config.toml
num_hidden_layers = 8
head_dim = 64
hidden_act = "swiglu"
positions = "rope"
init_std_up = 0.0573
max_steps = 11256
MLP neurons of a small language model. Each row is named by its layer, matrix (gate and up: input weights) and neuron, and shows model dimensions 16-143. Each number is 500 + 40 x the weight over its row's rms, rounded and kept within 0 to 999. Numbers have three digits each. A neuron's up and down rows have the sign that makes its largest values positive.
After each neuron's rows, "fires on" lists the tokens most often at its 100 highest values on Wikipedia text that the model never trained on; "fires after" lists the tokens most often just before its 100 highest values on Wikipedia text that the model never trained on.

L4.gate319:485534473573543481547429524467551536478496507512509554562512507512533545430542493452453517528516472521479442533560424482515552513526505501441459499516498466441527439522532551474499539487468480411518507502473555496515450489504522527550506554430509515536540528446509542491524505439472523504596464496481432512522540464478524476481498504496421508501589620486559523484475455477581513503431
L4.up319:506501496488536472531558451480461506494528563593512539503472445511483538540482518485497567463553546592457489509504452501568513513513492523572490545453474561435491394546512497549479485457498559476491527464479506461468548528533512557530464533494496603517557540458464493501389466440489444509500458512446412524479507525502469469418529482502496530355441494504468489488541442504479478512499
fires on: " C", " S", " I", " O", " R"
fires after: ",", " that", ".", "ough", "fter", "hen"

L4.gate178:507534563459512538547537531465474556472550453453521500487465471514499449432458559515553589550420456515524514575513488562489509557565536478449517552517498515531497515533519473447478515467560481439482529526553438450530508551490524433510494517487494552533524643471430480507487549548483489474494436430468469489487420456472463449549550551511524494503568490520500494477495523460607533460469
L4.up178:512501555508454482507543534505431440501492520452511478443417532502469489487413541463506483464531548543470495551515521508527525547519446442449529485518551509465520469453589528492514494510476468433464474435518535528468519579528532485539499487509515487567495542475502498465478565487475485498533483497561555512491608566452485500516594468427465580441467476461521513511440448487455444496495
fires on: "le", "-", "i", "as", "th", "g"
fires after: " re", "re", " al", " Re", " un"

L4.gate215:494492519457460505472489506547548467447487494452568507549460546495431504521433521485471446546452410504436476523486529447424475457517507470397531519538454525457469503537448530492532491448540472454510539569495504518561482522494489509539501486483483453527432474482455449553495564520456479516466547535509475514605512516566459479591441561496504546526520493513590501458448489428616469538507
L4.up215:473431564500499572484465536518518490511512512502493487433414468482496425497435382527462425474533486498460512462503544478570516522472507514538480531533504538501471506495515501520502517476576447500425484462485483496558629482590516516491478535453500502528508462476568535482485522454499471516517425495510470541508419483513460509445552563530470495454521444502472464477564540434489471505505
fires on: "am", "g", "ard", "n", "an", "u"
fires after: "ich", "on", " S", "d", " v", "a"

L4.gate14:495476524504511568550429509533523450468543489511419479482495428470537549393556553512456392530481557470562526530470490428456479490498564510497465506491452473525475467482517469431459509416447490488568540493550479533499552490533456493520504482433430520528443459498454446527518498555492460559433563478567455522470479457464517481474489471511468486460538539396496507498470481500532490555432
L4.up14:550528532479546481550541459472565465502529530511487464481487410503531474523468513500466413463463500503510531478482443512564460517478562496477449453614495549515505543544573419533516539545475513549498513501435594468469549506520442510439437511548529514477511495443537482523463516540457525502528504538419545436523513501496548560432521524446482424506507492501554427483455445516466484445456
fires on: "t", "ro", "e", "d", "le"
fires after: " at", " cont", "ud", "p", "st", " in"

L4.gate293:538447455550499426464468511540459558508565500528598568498517575504495469585466534600478502532516414461435543433556516480533476434523501505488479522493534512509520469522534492412491554547541554587526449482463460472533529557537453486466541391458545535530477524423511516491448510558458468523557507503466469526516501489521442492503497475485440473478478471499478471470463462515523506456527
L4.up293:559536412466481485498544540567471532482531521482539514488549510540453472473579466483526520447529526499428491480574523463538584558529484497562516488547555590501525437510460528491523538482508523505559490549485450482545467531517491513455515520462515530475514439528500546413480456542538508524523507467511488501544500467406464527521511470452508502436490446571595418486535485453552434548405
fires on: "ad", "ot", "est", "at", "ast", "ak"
fires after: "o", " he", "ro", " for", "e", "re"

L4.gate140:555501464438505462540497508501468486524478560474493513438477444521474520498529510493577425455443519627497581462491492493524507496540561558517522398524569481459552462484474481486455528496501481522502517490548502468463457555471534577536546552479487511484425475546554485526538437452529409554505484479563482532497455559492573515543514428520489455536495464562532581465543447507484529512477
L4.up140:558532518428480444474441497432418445556523501466502481543518415513511491471542502491484476423547424499489466484496452449545540579518489457461568514486509503565509501555495524588466544442551531495439509471461524486471452473482487556463514546468500464512533539503506440471505495511568464531510500584537482529523548530525506472496587519511450455501467475530582544498485549475510525495466
fires on: "e", "c", "al", "ou"
fires after: "e", "w", "le", " he", " se", "l"

L4.gate420:508548488551484504522524591529472426483436511505502532524483476575454470474478389584509450547506525577497480506484537492562543497448425537528465491506581510511508440448483492483509468517447499541527493488525523473516586593495562531475446559453540426532480527468480514585542463445480509512479486482547509553504514483514529480475504531523586461496518512455533471523597579486527498460566
L4.up420:494491466479461477589447539547511434489559513498544519504466461532465464549490455449502520527535495508499609443482456460556503468498532505550488433489509420515467479432521465472487503483479529457480479512530557520448587497572496474508490541423528472533430456439549523596515456556482519578490565512438545453521483508500490405549565592508514488470507529509492541494548496513395479490514
fires on: "i", "on", "uc", "al", "ion", "ent"
fires after: "r", " s", " m", "ers", "ud", "t"

L4.gate345:510531419527503516458502478550485539538485479542512537580490543452499527575551561496472503500507543463571470497516468522488497417442548414593514455436548479448537481549450452540550518546518495464529531473461531555461553500483542486424470494444483447482455485529494464502466504493511484487471491567529480527562513513501461452481464479561507474595570545491565496489483534519542497476497
L4.up345:484535530505439425514551423499545454494484530511492521486487547573475555519482531516460533462550431467476445496564570513513540461545503484540575474470550451451479477390488527485512519500446498461432479483507421518504507479438437457450409506532542453500500484493459577535532540559483500477524536476480568482521583513468474525559461511531444523547459557501548534537538474443476500516581
fires on: "ian", "k", "h", "v", "ish", "ch"
fires after: "s", "es", "e", "en", "n"

L4.gate349:485418481475538520529520494541502533502430517497492535533414522484481492458591475456495501393524446466442479473520406487489511508487529484511565491487486542470512420508454533530488540430529495501529470513455517521458446526473530500492465540479518527477457473490455486485547477418556573492460519485470542512623547416525495533533509546475490559427497411473537472532493456535570551529466
L4.up349:450446530543613536443540494510477529482525502539493445511532436556439472492516563450503504562458480499471512482513494511566482517521518411466535516479554512502507457503496507558507523384506478471497508479457525450532512562516544441493479507498438498490538451517513473573507495483449558469481486521527470558521569513556444562545496505510527446503488472501523400494524531495498453483448
fires on: "il", "ay", "le", "ell", "and", " her"
fires after: " ch", " w", "ing", "b", "ab", "d"

L4.gate255:553433523435477509503543505530549525592488512576519506526577447542452454506528527545566551492497469500552463499548466520426479524540524503410525530570523526462458536459492519454492471469479447565416475549508465500472443560466476502467483441534524519529539416505562491487495555477427409490466475487498461513511517533514455604512548500521487591481493480504481503544507525472456523527566
L4.up255:429431459460512401430460510494532485504487558510502478541533520546497509455443466504535413504465481452556523504486499594466554465508520478577453493530567504479453459505542549525407574498510517499514548494455435559516540491527503556487582413456552504494505461556513451506536526496426500480472507505544532521438498488563472479444459469483481522494567536526532553470538555464547509503514
fires on: "g", "iv", "id", "ond", "ld"
fires after: "ce", "el", " L", " Al", " O", "un"

L4.gate56:473551502517501491570497508562485541516476538464522421523548498476542506537431472499571481498518480485547499475495470460458524472474455476507505534542498479528498537560548452435553554461457488491511458521489497568563444513527491452521469556538475457419564531486520450541451529430535540628448500511488465493499425529535486484512485531505484513495413425541489422550466443558577486551487
L4.up56:401453511475493577465521558501503453422559442486489553483462463480484556534435459543507433444539499441399447484488436483520485528612507488545484548519529520522546468523481407497458555475473498489482480506557522512569424513513572434458470528521463529425544529516533522433470523457469536533487495517478491499508438545514544486524512439460486531474484567490482512501509482484455490443549
fires on: "le", "out", "or", "d", "i", "ir"
fires after: "b", "ab", "em", "in", "v", "ri"

L4.gate330:442446517527536626535506541528434544530475477483563503482481461522488491443425457451470564441496520529485515452531509476557500489425508556487490526398457538491544546483595489512522513474426517504507445490511527520482439533503515499510502431495555457503512528455457569504488526487486495518521411475534504486474562530534499487449466469499525464519431563470489557502465535539472549527421
L4.up330:494454454503458516554467471503448453545488524522473422499463547538480524530582499477502516534489526512377434515478538510449508485524495527520555553511521481512460469468547587401462541506477507514506452471514582510487488501476451549478407497552490483525481481505450536488428559414543521523468476479456544474474508504531555525512528505428537474459469461464514428490446533531514486539462
fires on: "ist", " her", "er", "is", "em", "ow"
fires after: " H", " h", "ed", "H", " m"

L4.gate405:450518535461510493532535538571500489516478507545441551472477551471563536425516548445483455527461511498461498460460503474536521494451511490474535476513506511453539521536496537541434479499487465550528502454559473416519437455584477488484539558538412500580490457504455518448476498478475502532450521505420460508421527487498476569515467441474471564454523446557493506500531534455467460477431
L4.up405:537589463531511447556491543476462499589533501520512535467433466506518475506551544474522492497491547506560525511503556466536471550463540531503468508467484413418557487484530525508470507495493584534546583472494514554487457440564541513532500525549466553533522457489513423538519441488537462536455507509520533497464564541466502506477474490524561497443455508558449542519486540452538538565484
fires on: "f", "ent", "x", " s", "ir"
fires after: " of", " ", " le", " s", "i", " th"

L4.gate385:510436473523464491509488485462499480529492506478480544556456519484408580445479447454500527494472417485457559456439479447503496502513449456471549538555497476481438514434547488477513475500500527550527447535519480479450509515526491518516528552520545481509432554499520449556529557451482462487523531469440467499464574529516582380546501561440494577512515579477529438466458561464466564458437
L4.up385:522474486520583478405404483487482528540528520439500481487522509561430485558498528446484487466447438458535551545491592509486502467458465559546521561526538508537512487456490418545493525540504499526491447468506440527512544447503473566500529519518493414510466503506471472543514560502490470527454530480412489471456543581480480488479489518431490532549440460564522498467558485478462479537525
fires on: "2", "3", "5", "7", "6", "est"
fires after: ".", " b"

L4.gate108:543498523544480550559455506474498535506495536455465534481499543480473419470492488512473530557479472507499581544468473492511532439499534611539471476526511447541536501517551493482511558450475549506459527407500452459469446527462494615536418491541459461469537551518499457491509503506474531476495493576525444529455579552479448497551591561509528536437531494523525543501503512430565506497511
L4.up108:486465563532496495527603410495511488515580524512558501436440530493551459540476497468533560567545510513519470458514465427512537501480439504464517439497502440539486498513479543456470510448477505401514403496561544524506488496559487502499457520540489509513536474508456542429558584499542526446479540468449506432484479502486481440544480475502447525543548546483472507475501490518441511531561
fires on: "is", "h", "ic", "or", "ive"
fires after: "us", "m", "as", "in", "c", "es"

L4.gate275:521490458410481460516508540480475485488497483511472503493421465499470433558476463544531548550483502537471503410498517476545555512541511516547414469473525487513462488471531491556553493493505502480462449541511478543483478539449418429556446575515467532486480523442520448498445449450442438540411442478539480483502569508488528447449449488550557469555507424492479456569472517473536442483481
L4.up275:501479468493505525537436538521505482541552488576429500458511426404604491503471494607549412464506542504522570500426479498511571521482505564504464492495497506510546492489440515501465499495463515491505495525470502478572499497498407500485429522517552457468577579462440430458540534507524541480467491487503555432525474503456435486500481579515547506501457494529450417479444517492526455525451
fires on: "it", "ir", "or", "oc"
fires after: "m", "em", " n", " M", " m"

L4.gate279:563517488486562539531549528502399552526515487545566473416480567468498464484529554526473448513509555602505511548512536514492530501504459479527442455537477474491533538531546449502522497477507489483521467492496407509489474576527449489521555467500557472503487462509544570501487524468413447527484514461411530450552495459464438540530485539526527443512519560379468467504418479515560517502567
L4.up279:478548448474558500504513514490504487530491547320424447529495481494495500476499498521527439509541464505515508574521496490547508475477470541535515518567496558520494521486438432515547568478567507473529482411461443476548487497553516543549491428447468503454577468490492522496554529526505456477463618481517443501506514480544503520540609538545473494499460475502432523462511458512516515453527
fires on: "s", "a", "g", "ain"
fires after: "ro", "m", "c", " be"

L4.gate304:460470537599501509503481453542566503580523553456467634544508490443505567488510540590498542551492467491487537515494568469571541542497551529515518457516543493505473531491509527504462485503428512515496520424483439493524495445479480524481436525493483490520491446522462569502503526497490453480480447563463518451398458488531490547551534496561462505500475462593479507503521480530523524445446
L4.up304:432429464501465451486521513507534530483525409486460533469430472489543558499515509504501518462489459386474541555512512509502460463513475510531483453519537473474404552465540480519516407510469545499408477508504451479470509509555478576465525483503496476543452533464553561413489491484572435464492520451490525506546566506540535459537542556543511568473507482453451496438545488573454565522557
fires on: "an", "ac", "m", "o"
fires after: " comp", "p", " J", "b", "ol"

L4.gate409:493464477564508455592529532470557509456426500479488445511518536499491520464505513540563438548461472453476584448503529500523496531500601482491396519529471512589452476423447484572426529475496562507434487474445466495459515498482421522534537455515494547558577497500504527521543540557502432555438465508475534494472517479527548520476495479491485520541439558505480537484541437527529493500511
L4.up409:522450478488481524467521519460477484516476527477464497515513467563470486493587539481564503558493547494547524515444493501576544477615481438479491570553468538511476504504507495552439551476537459468541499558498480496516520509461501474475458553478541555537585440437543433454595461530545483521486501514518498499446480465550493464497523497462552529513540488431597500408567471501576520516445
fires on: "le", "l", "ce", "ie", "ed", "i"
fires after: "p", " De", "el", " comp", " in", "ist"

L4.gate436:496423461499550533505461515500451507498479446511512512435484552582517501454499559500493499520464452432482475475510596486447487520517438455479471509519521484547478514524569446462521497514495512458418486510468598510470500399502542529422503506467492444493511466563452507505511443494527473459548529552466494543444461579556508462484503557447445432506481476482446462467510504498453500478440
L4.up436:502504509532468528579512466421494498485487496542586527494437513548423485499523565453493568487444543509590521450552494538405501492537500480588470561457535530544483526439534494559484540466414495520533407515508444521557524512474465459556461493506492466497528529530499510516518513542485504496534559537501433530534455546506559523498524471456456443525465488447493543487435486493444515521516
fires on: "==", "ear", "ing", "le", "est", " on"
fires after: "pp", "ud", "s", "v", " ", "i"

L4.gate50:508498483499517474510512487537419478442475503478502521452489496518499534452462521470487567469453523485507533503526524465515474575472426495518628468505559524520492494440482429526531556573496454537478581519460508446469455463559432558438452506502531505503524561444552478485572486499537604512558440524497462516454425476430437519468543509516484576466440564465511540493471499414486462500495
L4.up50:594484506539506489517524492526496524466496394512524503569488460537457553465495532425623457536560518487455474523487533476484487436548458468469474471477490497459510519518449456460481542507578508501469550579469488454415481461496460538477477421502471499448501516562452437489518507507506490509564447536466486526469583467553445465506449510490492520456480529446446470499514459499546585545480
fires on: "ter", "E", "ir", "ct", " E", " Re"
fires after: "ar", "==", "-", "u", "o"